MLP neurons of a small language model. Each row is named by its layer, matrix (up: input weights) and neuron, and shows model dimensions 517-644. Each number is 200 + 40 x the weight over its row's rms, rounded and kept within 0 to 999.
A block is one neuron, or neurons of one layer that tend to fire together. After each block is what it responds to, as a language model described it from the Wikipedia text at the highest values.

L5.up25,186,178,183,178,246,167,192,265,153,206,183,212,224,224,154,144,69,125,204,234,247,141,209,202,126,231,140,201,184,172,177,254,211,271,151,203,237,173,177,205,238,230,157,276,145,214,152,213,128,234,176,190,253,155,156,219,172,155,251,218,163,114,204,172,258,148,158,200,169,169,164,255,166,201,238,191,227,179,144,168,163,196,276,182,116,186,215,152,184,202,274,222,183,241,208,140,166,200,175,188,240,244,249,211,196,191,124,238,174,249,201,155,114,159,152,288,183,207,246,147,144,249,129,215,189,189,220,176
L5.up2218,212,249,112,198,247,169,173,223,192,197,158,199,205,234,226,182,149,227,272,243,220,156,185,149,195,245,166,244,149,94,215,162,157,284,129,188,144,126,159,176,193,218,179,164,174,185,214,221,179,179,148,192,229,189,144,215,218,204,241,167,223,140,208,196,293,155,197,278,246,169,216,240,200,173,262,175,235,157,244,209,248,156,228,175,138,177,208,175,180,161,169,196,200,153,223,200,161,183,200,187,263,233,191,177,226,117,106,248,182,229,165,225,199,255,190,243,211,189,272,207,169,257,103,195,156,168,160,222
Description: Digits right after a decimal point in measurements and percentages (0.23%, 6.20 m, 12.5), plus inner fragments of split words (nitro-gen, fu-el, alto-g-ether).

L3.up102,153,172,206,210,273,186,197,235,175,235,161,256,233,187,206,168,208,107,68,181,147,174,292,184,205,210,190,253,152,122,193,190,230,196,197,202,205,143,239,220,197,198,151,222,151,241,208,241,152,155,214,311,241,187,191,237,149,160,240,204,221,205,175,206,262,163,219,263,211,209,181,211,273,242,184,224,262,156,218,199,232,176,207,170,149,191,224,214,204,178,270,256,235,140,195,224,227,147,243,116,221,198,139,239,197,157,203,177,216,168,206,149,194,271,198,250,221,168,271,194,236,149,157,241,96,181,107,174
L3.up106,165,221,233,270,209,213,230,160,244,238,162,208,229,173,162,145,148,181,231,233,197,223,186,183,235,208,144,258,215,196,154,275,197,266,137,196,216,272,158,178,261,158,184,174,127,223,163,277,208,183,203,215,204,199,198,228,184,165,199,233,189,213,206,154,329,142,165,242,176,209,195,213,125,109,201,343,265,244,195,205,129,217,254,142,140,207,207,242,205,175,214,271,234,226,184,166,226,197,212,243,132,265,136,235,182,192,183,189,170,214,255,142,158,238,236,239,137,163,239,212,169,193,189,252,120,239,217,206
L3.up198,136,206,186,252,231,227,195,174,216,292,177,236,249,161,170,175,188,160,194,118,199,247,189,229,186,156,185,220,190,271,145,166,177,268,212,237,243,212,238,183,308,141,163,200,175,230,164,244,131,233,281,246,205,146,136,168,190,113,202,209,186,172,202,219,346,162,231,251,179,227,200,191,140,156,217,224,234,149,180,266,173,189,242,148,217,227,211,203,220,271,242,213,227,200,249,229,181,237,136,168,210,116,166,257,191,155,165,221,166,194,227,200,202,195,180,259,206,230,210,190,192,171,146,214,146,230,143,215
L3.up1510,125,245,160,298,175,219,177,187,162,232,204,195,165,218,153,175,213,162,254,198,239,175,295,219,196,212,128,199,215,194,191,237,163,201,146,160,178,254,186,166,185,213,186,261,122,209,115,186,141,203,165,234,218,195,163,232,222,162,259,203,218,85,203,162,280,235,243,251,205,165,132,249,163,153,263,229,249,155,171,236,228,286,224,225,180,188,229,211,283,206,207,242,232,255,249,154,228,235,238,190,291,120,140,255,177,174,197,184,195,223,232,195,148,136,265,225,214,187,271,193,212,196,167,216,98,186,161,168
Description: Connectors inside numeric or technical notation, such as 5-HT, 4 ft 11 in, 8–13 cm and mol^−1, plus mid-word fragments like morph-ine and bact-er-iologist.

L2.up866,153,167,208,215,219,248,269,205,252,202,164,189,179,231,221,204,144,210,235,255,188,264,176,182,117,246,107,245,185,203,132,133,206,224,182,134,256,179,158,174,155,136,198,169,205,204,155,198,187,242,159,274,236,161,151,191,132,197,216,170,222,223,260,170,263,168,249,225,169,191,193,220,244,121,185,178,281,199,123,265,267,185,150,183,193,219,170,250,182,247,203,244,201,184,207,115,183,201,138,209,234,242,164,192,216,304,222,224,198,186,172,242,102,162,147,229,215,167,224,185,186,195,173,226,172,225,241,209
L2.up1608,205,191,160,188,217,199,190,209,140,239,162,198,165,233,176,50,198,144,241,205,197,248,175,170,172,241,165,172,243,147,178,170,232,245,222,269,285,189,194,172,175,180,150,142,122,286,159,238,171,166,184,218,331,207,165,176,199,190,230,178,208,226,194,217,173,125,148,175,189,129,172,186,241,171,208,210,261,184,182,190,318,170,189,140,214,249,156,182,209,225,217,251,216,252,179,104,143,195,191,233,254,148,178,204,202,155,204,181,162,207,161,170,151,189,236,252,205,139,226,258,185,221,170,227,139,197,227,165
L2.up2044,170,226,128,235,244,229,141,235,194,285,154,183,128,186,198,141,175,129,234,216,255,194,223,175,155,205,190,250,197,214,158,183,189,260,213,191,176,178,156,203,186,195,176,230,208,259,212,160,182,195,127,198,227,186,180,139,203,209,224,180,206,203,225,269,203,167,200,155,177,210,171,189,237,198,232,145,258,232,192,287,196,235,204,197,231,204,163,227,155,223,143,258,253,204,262,256,191,253,184,140,221,184,213,247,197,221,191,155,217,235,208,229,167,178,152,258,149,202,201,199,173,232,109,287,188,175,197,225
L2.up2089,208,168,197,240,188,209,179,177,164,250,199,249,194,164,171,136,143,157,184,234,129,194,235,218,187,244,102,227,216,230,174,158,217,272,175,220,200,252,175,196,142,132,215,257,162,254,164,150,179,262,166,279,247,197,219,223,121,210,239,207,205,220,186,211,357,182,194,154,134,168,244,295,232,155,153,130,272,211,179,183,201,198,159,154,187,203,210,149,153,197,155,201,191,221,166,207,198,177,142,228,227,220,184,156,234,175,254,150,191,229,227,241,177,166,228,209,145,150,226,200,145,219,178,189,169,180,260,178
L2.up2092,190,203,183,158,242,243,226,152,135,181,165,194,263,201,233,124,149,181,194,233,204,184,224,210,225,205,192,177,218,209,181,188,242,239,178,160,227,161,215,199,164,194,146,142,149,205,253,214,222,190,237,181,218,116,147,208,117,217,288,224,206,208,234,225,331,191,149,162,187,170,200,236,180,158,101,208,323,254,199,193,244,148,219,205,225,210,208,193,182,221,211,215,163,200,168,195,143,215,206,258,277,257,221,284,157,198,224,162,188,180,171,176,157,211,249,318,165,215,173,225,164,212,145,191,149,206,234,243
L2.up2203,141,182,208,209,207,201,213,193,201,255,108,154,221,265,203,179,105,136,191,175,223,202,167,197,145,182,165,219,157,268,204,163,223,242,103,178,189,177,232,190,210,198,182,168,154,167,104,240,121,223,182,210,246,112,127,244,223,142,224,146,249,172,186,157,204,147,193,214,147,172,183,266,97,144,200,276,164,211,228,236,151,168,164,222,136,159,237,229,215,246,237,192,256,201,142,196,252,236,99,176,217,162,239,262,196,176,228,239,160,175,253,172,147,194,201,270,213,181,292,225,110,246,120,298,154,203,153,136
L2.up2493,167,164,219,223,194,198,230,139,301,258,177,142,143,206,201,68,184,205,108,218,190,265,196,200,178,241,163,168,172,226,149,167,179,242,197,188,240,169,205,192,235,137,197,217,181,283,158,159,193,196,153,173,210,148,171,246,145,212,201,209,203,168,204,251,178,218,167,241,173,183,149,263,199,180,219,211,180,182,189,192,186,227,201,160,231,175,271,202,186,231,151,226,191,241,210,99,271,220,191,241,202,132,239,235,215,192,238,249,239,153,207,173,195,137,147,206,128,188,207,173,150,216,299,186,186,163,224,214
L2.up2769,215,187,188,239,192,224,196,80,203,197,161,210,166,202,158,205,188,192,257,267,265,181,166,140,191,246,147,246,205,218,141,188,197,162,220,190,194,184,162,119,180,139,176,189,224,175,107,174,180,220,202,225,168,170,224,194,197,161,239,167,214,222,209,159,245,184,191,156,220,171,236,236,237,126,239,240,240,263,185,198,190,212,257,231,244,194,172,209,249,169,233,197,235,201,227,129,200,250,145,196,183,182,135,241,217,260,212,210,165,162,206,156,191,175,200,205,156,166,240,152,171,239,243,191,165,188,159,175
Description: Final subword pieces that complete a long word split into several tokens, often technical or scientific, such as an-ion, nucleot-ide, sple-en, seroton-in.

L2.up57,130,214,142,186,179,184,260,237,210,246,146,117,219,175,242,161,150,214,250,214,264,170,163,191,140,198,230,245,157,171,172,186,222,246,130,224,199,193,214,185,205,210,136,217,123,162,183,190,209,266,209,167,242,184,201,260,156,224,174,204,211,197,239,165,232,120,193,231,191,175,155,233,218,186,199,223,178,157,192,162,198,216,173,196,115,203,214,241,208,209,278,217,158,186,227,232,245,188,145,164,185,206,230,269,200,200,210,149,247,178,259,201,154,221,213,196,152,263,193,169,147,235,255,209,200,216,208,209
L2.up437,205,223,174,236,212,256,173,189,259,280,226,206,191,289,250,159,164,219,197,327,124,160,153,207,271,229,215,191,232,215,183,182,172,224,121,240,209,228,194,177,259,134,228,178,215,247,165,128,248,248,225,177,112,287,187,244,153,126,232,212,261,197,222,192,212,172,197,268,128,193,182,220,244,199,200,252,172,217,269,254,289,168,213,242,177,163,216,193,206,171,193,247,128,161,237,152,191,227,174,190,222,240,234,250,162,149,271,204,178,176,219,141,175,209,201,150,246,169,254,179,163,189,220,128,189,200,212,210
L2.up1425,199,194,180,191,256,236,158,203,240,218,150,194,189,232,193,181,169,162,249,228,181,170,222,176,275,166,232,210,254,208,213,185,210,216,182,220,219,179,271,204,200,180,182,202,220,202,124,93,158,199,186,184,196,251,202,208,136,154,187,209,284,159,213,154,213,198,234,232,158,142,143,217,284,126,200,119,308,216,181,167,276,139,216,192,157,169,224,178,240,237,231,248,240,187,201,111,187,206,243,178,274,221,220,208,206,120,261,211,237,256,236,235,115,233,202,136,164,252,231,241,255,183,178,256,200,172,260,188
L2.up1525,176,203,210,248,221,241,241,179,212,239,188,145,234,231,211,200,124,223,194,208,178,166,243,240,173,254,161,133,275,271,211,177,142,269,122,200,193,175,198,186,179,189,171,236,180,164,184,191,229,181,155,130,210,180,195,292,136,193,221,244,205,218,222,111,224,152,145,235,155,215,216,238,217,199,190,253,249,284,273,191,195,171,313,285,127,161,199,184,201,166,190,246,149,177,152,142,279,215,211,248,192,228,258,297,203,186,188,167,170,170,203,154,156,187,152,204,142,161,215,235,138,244,147,180,163,209,231,125
L2.up1618,187,209,173,215,159,161,188,257,236,232,159,147,169,186,134,124,126,170,257,236,185,224,171,199,183,156,182,164,266,193,184,215,186,223,131,226,158,235,253,235,220,200,181,142,241,161,211,221,217,237,219,222,148,245,223,221,184,257,285,228,237,200,165,163,285,156,195,192,194,159,181,250,138,200,194,252,217,174,226,230,137,206,197,297,149,152,283,156,249,229,220,267,115,190,227,224,225,178,180,216,206,184,203,207,227,195,208,181,216,253,251,155,209,258,198,113,151,165,227,172,162,216,164,217,226,206,217,191
L2.up1668,168,215,160,286,235,211,256,134,294,194,166,204,172,167,292,170,191,167,163,250,164,284,244,226,263,174,188,206,193,235,212,200,178,240,149,159,251,228,245,186,173,163,201,242,174,175,168,174,181,193,280,165,184,231,252,240,156,161,137,136,280,176,227,105,165,198,274,204,149,182,192,249,170,207,201,137,186,159,191,201,201,243,225,239,125,131,231,233,292,204,255,234,231,197,193,240,262,145,215,224,153,181,211,320,221,191,225,216,202,212,233,191,113,124,153,243,208,304,229,198,182,135,216,141,162,210,228,173
L2.up1891,122,147,123,233,205,187,260,205,170,202,232,217,153,194,262,163,161,179,191,216,197,209,228,232,251,182,233,262,191,239,228,215,278,300,202,215,184,158,268,163,180,245,83,210,198,145,156,260,205,148,192,197,263,219,133,228,176,183,193,263,129,253,245,169,162,168,205,198,170,185,185,168,177,225,197,234,217,143,216,130,167,111,214,319,172,195,299,186,241,212,209,207,239,150,250,161,220,158,127,233,239,226,248,207,177,167,248,246,206,174,229,184,162,219,202,208,195,222,241,176,222,227,103,185,105,179,217,135
L2.up2788,190,166,213,302,279,123,234,241,243,220,167,207,173,145,198,190,212,231,257,276,211,186,183,228,300,190,203,221,213,220,193,117,141,294,185,184,130,218,241,180,180,135,221,208,188,138,159,236,146,185,233,215,213,181,230,211,186,231,207,242,203,171,194,156,264,150,200,177,144,171,220,221,223,198,195,170,270,178,195,271,163,155,209,195,212,165,220,222,228,282,263,259,152,189,191,180,227,232,148,217,182,248,230,230,193,233,232,200,253,169,262,129,169,145,169,164,210,206,263,201,163,219,146,159,182,197,205,218
Description: Tokens partway through formulaic census, infobox and results-table text, such as the slash in density "(60.15/sq mi)", "householder", table pipes and "votes".

L5.up76,142,226,176,310,262,163,181,210,189,204,162,227,185,118,205,195,172,229,243,235,252,212,219,70,238,138,173,182,284,178,165,199,146,224,228,213,148,185,213,216,156,182,187,207,220,190,240,216,234,189,186,170,240,261,131,216,198,123,207,215,124,185,190,192,199,100,148,199,215,235,201,221,263,211,165,195,169,218,294,228,195,138,188,239,165,219,190,253,253,224,251,214,196,124,202,230,207,137,170,122,251,176,253,231,189,240,191,207,241,167,247,214,173,241,212,162,138,282,177,208,220,188,219,141,265,172,215,227
L5.up1139,159,197,186,249,238,211,190,215,189,213,170,209,227,192,160,188,155,169,197,257,202,233,229,196,193,242,226,267,228,180,184,178,163,284,135,141,132,224,235,143,179,116,195,210,205,173,149,238,227,286,202,131,241,243,165,255,163,216,222,151,177,161,257,150,215,161,226,204,193,206,185,276,302,174,238,165,155,160,206,219,182,232,150,228,263,139,158,129,264,236,221,200,177,156,253,172,244,220,229,240,258,205,204,173,172,178,193,192,241,247,173,188,197,263,190,216,158,240,227,270,148,149,193,175,218,156,250,213
Description: Fires on later pieces of numbers and words: final digits of years, decimals, UTC+2 offsets, coordinate N, plus mid-word pieces like less, bin, ri.

L3.up282,183,199,205,266,202,220,200,255,208,212,224,191,177,182,252,195,188,149,176,259,223,169,213,152,241,216,190,213,167,245,129,222,186,213,191,228,250,210,238,241,206,225,209,164,228,191,198,191,160,221,264,147,297,216,167,104,262,207,184,162,176,143,242,235,190,152,284,151,184,238,238,185,293,182,161,256,189,152,204,216,157,156,195,252,146,98,190,141,261,167,196,182,176,191,264,181,210,201,124,163,187,117,143,180,147,155,155,191,250,235,188,212,191,264,186,274,189,235,184,188,193,215,103,229,190,228,174,193
L3.up623,223,173,202,258,211,205,174,210,169,242,152,179,203,196,136,189,245,230,224,183,158,164,278,236,165,268,226,150,198,162,200,181,216,235,229,186,242,231,197,193,224,190,177,132,201,224,164,187,150,216,207,196,204,229,212,213,217,225,287,153,243,166,227,232,233,220,330,256,200,180,189,212,213,251,251,206,231,199,271,240,171,276,232,159,249,222,276,229,254,183,203,206,203,201,244,203,191,262,161,211,210,221,147,279,183,147,215,160,268,176,183,109,229,181,214,267,176,214,280,154,234,221,183,207,184,235,168,208
L3.up1418,155,171,224,294,227,239,260,237,220,202,227,215,212,147,251,229,196,164,272,241,158,239,197,213,255,200,195,222,177,211,195,269,223,151,167,192,226,205,215,215,163,126,120,266,217,202,175,199,226,235,199,174,285,277,150,206,184,187,205,191,175,190,246,269,262,158,223,206,240,232,177,210,204,203,251,170,223,160,232,230,168,150,246,235,173,178,215,211,175,196,258,272,158,204,231,235,175,287,196,200,189,136,211,238,151,180,209,187,241,260,177,162,201,166,172,268,167,236,225,207,182,177,186,280,187,209,162,222
L3.up1794,130,175,187,213,194,206,130,192,232,252,159,217,175,150,166,191,173,231,204,214,180,196,220,220,251,272,249,189,183,224,189,189,162,269,237,161,158,170,231,216,205,220,230,201,223,224,252,182,177,226,259,200,221,246,239,236,223,222,209,205,178,124,163,205,235,150,250,205,124,179,198,180,214,184,217,174,240,162,146,235,239,205,221,184,224,206,163,205,197,177,152,220,184,186,293,222,163,304,154,154,214,200,202,234,214,166,184,217,261,238,221,187,165,207,130,225,196,206,242,196,213,162,232,224,124,165,222,198
Description: Words just before an expected number or rank, especially in chart listings and tables: Top (20), number (82), grade (8), age (of 18), to (31).

L5.up347,233,214,188,220,235,192,143,270,219,206,150,205,173,166,167,197,198,240,270,209,215,233,228,183,271,195,216,229,192,257,152,148,165,212,160,214,181,271,188,190,222,245,232,187,143,176,262,187,182,207,200,105,216,195,177,238,183,194,140,226,110,198,183,188,196,238,202,116,164,185,249,172,281,178,200,255,262,224,247,258,223,243,274,267,189,212,153,253,165,217,166,281,139,244,291,235,229,233,175,204,203,226,188,236,224,220,252,167,208,158,205,191,251,178,169,185,181,232,166,183,219,212,151,179,150,237,185,232
L5.up606,186,190,214,195,179,183,168,255,233,238,192,164,130,178,228,207,171,202,257,221,226,278,235,237,175,149,222,223,174,296,212,151,102,189,173,185,226,222,157,187,203,229,182,232,222,223,158,130,198,210,239,169,221,248,99,157,202,233,198,194,200,122,286,192,211,182,182,121,229,260,231,206,269,209,227,155,172,158,253,233,253,206,160,214,207,229,180,229,186,198,260,219,203,166,202,194,290,224,185,221,273,196,170,252,166,220,224,205,219,192,182,193,243,157,163,242,171,221,155,197,189,166,278,316,232,187,216,209
Description: Tokens inside music chart and sales text and tables, such as reached, Chart, the 0 of Hot 100, Top, and × in 8× Platinum; weaker on other table headers and records.